From a checkpoint of a small transformer trained on Wikipedia: 6753 steps.
MLP neurons of a small language model. Each row is named by its layer, matrix (down: output weights) and neuron, and shows model dimensions 144-239. Each number is 50 + 12 x the weight over its row's rms, rounded and kept within 0 to 99. A neuron's up and down rows have the sign that makes its largest values positive.
After each neuron's rows, "raises" lists the tokens whose logits its output raises most directly, leaving later layers aside.

L2.down154:36 39 54 57 54 36 42 46 37 42 71 51 53 75 43 72 42 45 52 40 68 40 32 72 49 30 42 57 65 51 35 68 37 63 53 50 45 58 47 59 62 42 53 38 77 44 45 69 52 47 58 41 53 39 41 37 41 58 34 57 47 65 51 57 64 42 57 62 55 42 48 65 50 43 54 38 60 27 34 42 66 38 39 44 48 48 63 56 43 47 56 43 37 67 67 71
raises: "s", "ing", "er", "y", "ers"

L5.down173:69 56 56 51 54 52 24 33 69 42 53 41 62 36 58 42 42 32 64 62 49 49 72 56 35 52 67 48 56 37 53 55 58 53 52 66 64 50 54 51 59 33 55 50 61 54 72 55 36 35 37 52 37 57 70 72 48 43 22 48 50 57 51 71 59 46 43 45 40 48 43 49 64 54 50 42 49 44 57 46 52 43 60 46 63 65 51 56 59 67 62 52 40 36 53 45
raises: "ages", "ed", "ature", "age", "ises"

L9.down271:53 52 57 36 55 71 44 71 36 47 57 47 55 53 41 49 50 53 33 33 50 45 56 46 58 42 76 57 38 49 47 48 64 74 47 44 73 59 54 52 38 49 65 50 55 37 53 37 63 47 68 20 65 62 52 74 41 40 66 55 58 52 48 51 38 58 53 65 51 58 58 56 55 48 44 74 61 53 53 61 62 49 53 61 60 49 59 40 55 26 43 60 42 29 65 55
raises: "ar", "k", "ara", "hi", "ks"

L10.down396:64 73 62 49 49 53 45 45 59 28 56 42 44 71 22 64 63 44 49 53 19 60 64 42 59 41 37 27 43 58 46 58 41 57 70 39 72 46 60 28 58 32 75 59 49 28 49 38 43 46 54 49 65 60 48 65 64 40 50 44 57 57 62 44 48 50 54 42 44 42 66 65 39 62 27 52 59 45 64 48 62 54 65 51 50 47 68 45 55 51 49 47 34 59 34 69
raises: "rate", "ration", "rated", "rat", "rator"

L5.down369:43 66 54 51 45 40 35 54 49 16 44 54 48 47 49 48 66 68 42 61 43 44 64 67 46 42 45 53 38 44 43 68 44 48 33 47 50 60 41 51 51 43 45 50 42 59 56 55 44 64 56 49 74 60 60 49 31 50 44 58 39 53 47 61 64 48 63 56 40 62 40 57 38 34 55 57 36 32 58 58 37 58 48 34 30 68 58 70 52 51 66 46 66 52 53 49
raises: "ous", "son", "ival", "sson", "ously"

L6.down117:52 65 61 64 53 46 38 67 43 45 37 58 47 67 56 58 48 53 56 39 58 39 51 40 59 50 63 64 68 48 62 65 47 55 43 39 56 57 35 39 37 37 63 71 51 58 62 65 43 60 51 58 64 54 57 32 46 11 61 65 42 39 49 40 53 45 62 77 45 55 52 47 38 57 46 66 58 51 36 64 41 83 55 44 45 60 60 50 66 61 47 47 57 50 63 71
raises: "ational", "mate", "aries", "ations", "ipe"

L5.down648:48 40 84 70 69 59 50 49 46 50 42 35 60 44 72 84 50 38 15 64 54 49 66 67 46 57 61 37 46 55 41 37 46 42 46 70 30 40 37 45 62 39 38 46 52 52 52 82 52 41 47 54 70 42 36 53 45 66 17 69 61 62 62 54 51 45 63 53 37 50 58 54 45 53 59 57 41 59 56 44 63 38 39 51 49 62 59 51 63 37 52 56 35 41 33 68
raises: "ing", "d", "ck", "er", "offs"

L3.down368:62 51 50 57 61 59 56 62 70 60 56 34 50 43 32 71 48 42 24 29 24 42 47 51 57 51 44 42 63 30 47 27 41 40 66 55 43 47 46 44 47 41 43 56 55 70 40 63 42 41 49 66 55 51 52 49 33 60 43 46 57 43 58 57 60 59 39 42 34 55 55 47 38 57 42 11 50 50 59 48 35 34 55 44 53 68 65 57 72 49 55 38 39 62 36 45
raises: "ments", "book", "ment", "rew", " Apps"

L3.down555:54 41 31 52 62 48 29 66 71 59 33 55 61 45 73 55 50 54 46 63 44 59 71 48 80 51 50 42 60 50 55 89 37 64 65 32 46 60 53 57 54 50 38 55 50 61 41 72 48 51 60 60 46 60 47 37 48 27 66 81 31 57 43 55 62 49 50 34 61 60 60 38 52 43 36 42 33 46 59 38 35 38 63 47 68 78 54 57 37 53 59 58 42 53 46 68
raises: "sis", "se", "tic", "atic", "see"

L3.down418:64 49 66 43 58 46 72 65 56 45 60 34 55 59 42 70 33 41 61 50 73 52 35 34 60 49 33 40 44 35 75 46 53 43 37 48 67 46 52 49 35 47 42 51 51 45 18 60 45 67 43 49 64 43 54 34 54 35 54 40 36 40 32 41 50 54 36 42 51 27 41 56 58 62 44 50 54 46 54 55 45 49 44 51 45 53 47 59 50 42 62 52 45 44 58 34
raises: "es", "ive", "ence", "able", "ed"

L9.down196:72 68 55 54 63 63 45 65 47 41 40 39 48 35 44 61 68 51 40 50 42 60 67 65 67 56 52 25 49 47 36 78 53 65 36 61 53 47 51 27 48 48 52 52 53 71 52 51 39 62 66 64 60 34 57 07 51 51 41 48 52 45 60 46 61 35 42 42 38 49 61 52 52 56 38 36 62 37 41 50 59 46 45 58 31 56 47 58 66 69 24 37 57 51 50 58
raises: " basis", " largest", " oldest", " only", " first"

L6.down344:51 44 47 40 51 52 50 74 60 25 43 39 58 51 58 69 50 59 28 48 46 39 47 44 57 43 35 42 53 27 62 47 45 53 58 71 46 49 63 33 26 46 48 71 73 37 63 63 53 64 53 44 57 37 45 56 42 52 42 37 37 51 57 82 39 41 35 45 51 48 33 67 52 38 39 68 52 66 55 51 28 33 49 54 64 49 58 65 50 43 45 51 38 53 51 44
raises: "ing", "ed", "ories", "able", "ability"

L5.down592:45 55 42 60 44 42 55 57 44 52 49 65 51 55 38 92 59 50 55 56 53 50 31 62 57 38 65 56 62 63 22 55 42 50 56 47 38 45 45 33 55 67 43 43 55 49 53 55 46 64 48 46 57 65 53 17 43 52 51 37 54 58 44 38 51 42 58 51 46 39 36 48 61 41 57 35 42 42 46 47 54 53 65 37 41 55 40 45 48 39 58 28 53 47 29 47
raises: " same", " highest", " largest", " latter", " oldest"

L2.down65:59 31 64 55 45 59 70 64 35 62 60 55 48 54 47 31 72 34 70 47 49 50 49 55 54 71 70 63 59 33 61 55 37 61 52 57 41 69 31 61 72 62 51 52 65 55 53 41 45 54 71 32 46 53 41 48 45 50 56 50 53 45 56 95 46 52 71 48 38 36 55 47 55 69 63 49 48 30 33 41 61 47 43 54 52 57 42 55 47 37 48 43 45 31 72 48
raises: "ally", "ular", "ly", "ultural", "ities"

L6.down59:49 39 59 57 44 68 43 33 68 36 40 43 56 43 48 38 28 42 45 52 65 31 43 52 36 65 52 35 58 62 21 51 49 53 60 44 20 58 52 52 61 73 49 32 56 40 54 57 48 47 59 39 43 56 55 64 30 37 41 32 45 48 32 56 64 61 51 35 53 41 59 68 37 41 40 23 63 56 62 53 76 54 32 59 37 67 46 59 56 37 14 48 32 54 38 40
raises: "ments", "ment", "ics", "ón", "ic"

L7.down43:51 77 52 58 33 53 43 49 47 57 42 49 33 50 50 63 53 51 57 64 57 55 42 38 65 45 37 38 47 36 54 70 43 33 46 45 54 19 83 54 28 36 40 47 49 51 41 50 35 37 33 55 52 30 37 51 57 35 58 54 56 50 46 45 47 53 59 42 47 47 39 63 39 62 36 50 36 47 36 47 38 59 50 35 29 42 68 46 50 55 55 70 28 57 41 38
raises: "men", "iff", "man", " box", "ng"

L3.down624:54 17 77 56 48 66 34 79 57 26 62 73 54 65 56 54 24 38 46 58 44 53 33 57 38 58 59 65 37 60 56 34 36 49 60 53 24 51 44 60 33 45 57 47 43 45 59 63 52 39 63 60 67 52 63 44 66 40 55 53 60 51 60 71 52 37 58 40 49 52 36 45 75 43 36 34 42 42 49 49 39 49 61 47 52 52 46 61 43 43 63 39 65 31 61 59
raises: "ar", "ars", "sk", "ov", "ds"

L9.down547:56 53 73 68 53 54 52 63 53 58 46 46 78 48 53 63 39 64 35 55 44 79 43 50 32 27 46 59 51 44 55 37 39 43 60 43 34 64 69 43 51 72 34 69 43 55 46 59 75 38 61 57 65 69 66 36 48 59 41 41 72 72 47 63 72 46 69 48 66 50 61 42 62 42 54 47 51 54 43 56 41 39 33 54 60 61 57 36 31 45 62 63 50 39 49 90
raises: "ing", "ings", "ers", "rs", "nam"

L6.down492:69 54 67 62 49 50 46 45 48 41 70 20 62 50 48 30 48 55 42 53 38 55 60 46 64 53 53 58 56 50 40 49 42 44 58 42 50 48 66 33 56 36 68 42 54 46 61 55 60 71 61 50 49 61 24 36 13 64 27 72 47 38 48 52 57 39 57 44 36 36 62 27 46 37 33 47 56 47 56 45 46 20 35 49 66 53 60 58 55 48 44 59 46 46 53 70
raises: "y", "ers", "er", "ies", "ered"

L10.down606:51 40 41 46 69 45 21 52 73 52 63 48 58 72 46 59 42 55 52 42 41 35 62 38 36 31 51 52 70 42 44 44 72 66 52 40 47 37 61 52 65 22 64 35 20 37 55 58 63 39 47 22 56 39 52 63 46 37 45 39 59 46 68 47 57 39 66 51 64 32 44 46 54 31 60 38 37 26 57 30 58 72 40 39 62 33 45 57 64 40 49 46 46 63 57 29
raises: "'", "’", "iment", "house", "wide"

L6.down27:64 61 62 58 58 56 26 44 39 49 56 35 37 32 51 31 50 41 45 39 23 51 38 55 60 38 71 56 49 56 69 35 36 41 43 43 39 60 20 45 57 38 69 37 45 58 34 47 68 55 36 60 73 66 56 65 52 52 31 61 49 47 42 60 54 52 68 42 75 28 39 36 33 50 71 55 53 34 55 55 54 50 24 52 63 32 60 29 56 86 56 36 59 59 58 50
raises: "n", "term", "nt", "not", "ven"

L9.down412:24 48 56 56 40 61 51 63 31 48 63 52 51 64 28 63 74 51 52 46 40 56 58 46 39 41 45 79 58 34 42 63 66 23 60 56 66 62 44 43 56 32 36 48 39 50 40 45 54 33 56 57 48 40 38 61 54 52 35 33 61 52 39 53 50 42 47 46 54 42 43 50 48 58 87 52 59 58 68 63 51 42 66 42 54 54 44 57 46 36 34 47 54 48 52 27
raises: " debut", "Play", " singles", " games", " game"

L2.down402:44 26 41 70 51 46 52 59 66 50 49 38 28 63 49 53 45 64 53 70 57 63 70 48 52 51 56 62 67 37 60 69 53 62 63 36 57 49 43 35 64 34 46 46 39 57 43 63 70 51 43 63 59 44 42 41 55 59 49 65 45 60 64 46 32 55 55 76 62 54 56 66 60 33 50 62 63 51 53 67 47 38 65 45 57 55 64 41 63 55 62 51 52 46 42 49
raises: "ation", "ational", "ature", "ations", "atory"

L5.down509:71 56 48 52 52 41 48 43 42 45 46 55 61 55 67 46 28 50 76 56 37 50 32 55 50 49 49 49 48 49 68 68 42 51 51 43 48 47 66 49 70 64 53 53 38 30 56 48 46 45 52 67 43 52 29 61 47 44 40 43 51 33 61 67 81 39 60 37 53 48 53 44 64 29 54 55 42 71 45 54 35 64 35 27 58 27 53 62 52 48 54 51 49 37 68 41
raises: "'", "’", "hood", "1", "pin"

L7.down259:42 61 43 58 34 42 29 57 54 75 73 55 36 46 58 43 61 35 47 54 28 61 37 33 58 63 59 65 46 42 37 57 28 76 36 45 58 52 47 40 36 14 67 38 51 57 37 44 53 38 44 41 65 49 40 39 59 57 65 69 33 43 30 43 26 51 53 36 40 41 56 64 65 54 52 49 60 19 41 74 34 44 25 47 45 40 48 48 49 41 53 63 59 54 61 66
raises: " create", " become", " represent", " have", "ne"

L6.down535:43 23 54 47 51 43 83 67 33 40 55 54 42 56 43 39 42 47 38 43 32 59 35 60 59 42 39 34 64 37 45 51 57 19 61 49 43 63 31 54 78 59 70 36 48 43 46 34 43 70 53 48 65 68 61 56 53 39 44 58 49 40 54 36 41 42 29 57 60 58 55 37 40 44 53 42 38 49 32 49 41 64 37 56 43 46 62 67 30 76 66 60 44 52 52 38
raises: "ture", "ried", "vest", "ries", "gen"

L6.down392:43 57 36 46 49 64 56 42 39 48 39 77 46 42 57 53 54 47 62 56 55 52 45 42 78 66 61 58 31 71 56 48 69 60 53 56 45 68 56 32 20 41 46 17 64 59 52 40 36 51 61 31 65 47 63 55 40 40 41 50 66 49 74 48 43 55 47 53 35 55 58 31 53 58 43 43 46 32 48 63 31 29 23 52 33 59 30 55 54 38 49 52 65 30 56 51
raises: "ald", "ton", " ability", "bs", " own"

L6.down169:49 27 50 51 48 54 36 40 44 35 54 35 37 30 48 20 49 41 52 53 35 48 43 43 38 66 56 69 38 60 46 38 39 56 51 37 58 59 61 30 51 37 57 43 58 37 42 46 46 43 44 38 62 40 34 64 59 47 56 36 56 47 70 48 54 30 55 45 35 64 65 55 47 45 53 38 60 48 53 66 36 62 38 67 57 45 42 49 37 63 58 70 33 28 57 33
raises: " him", " them", "ier", "iment", "]"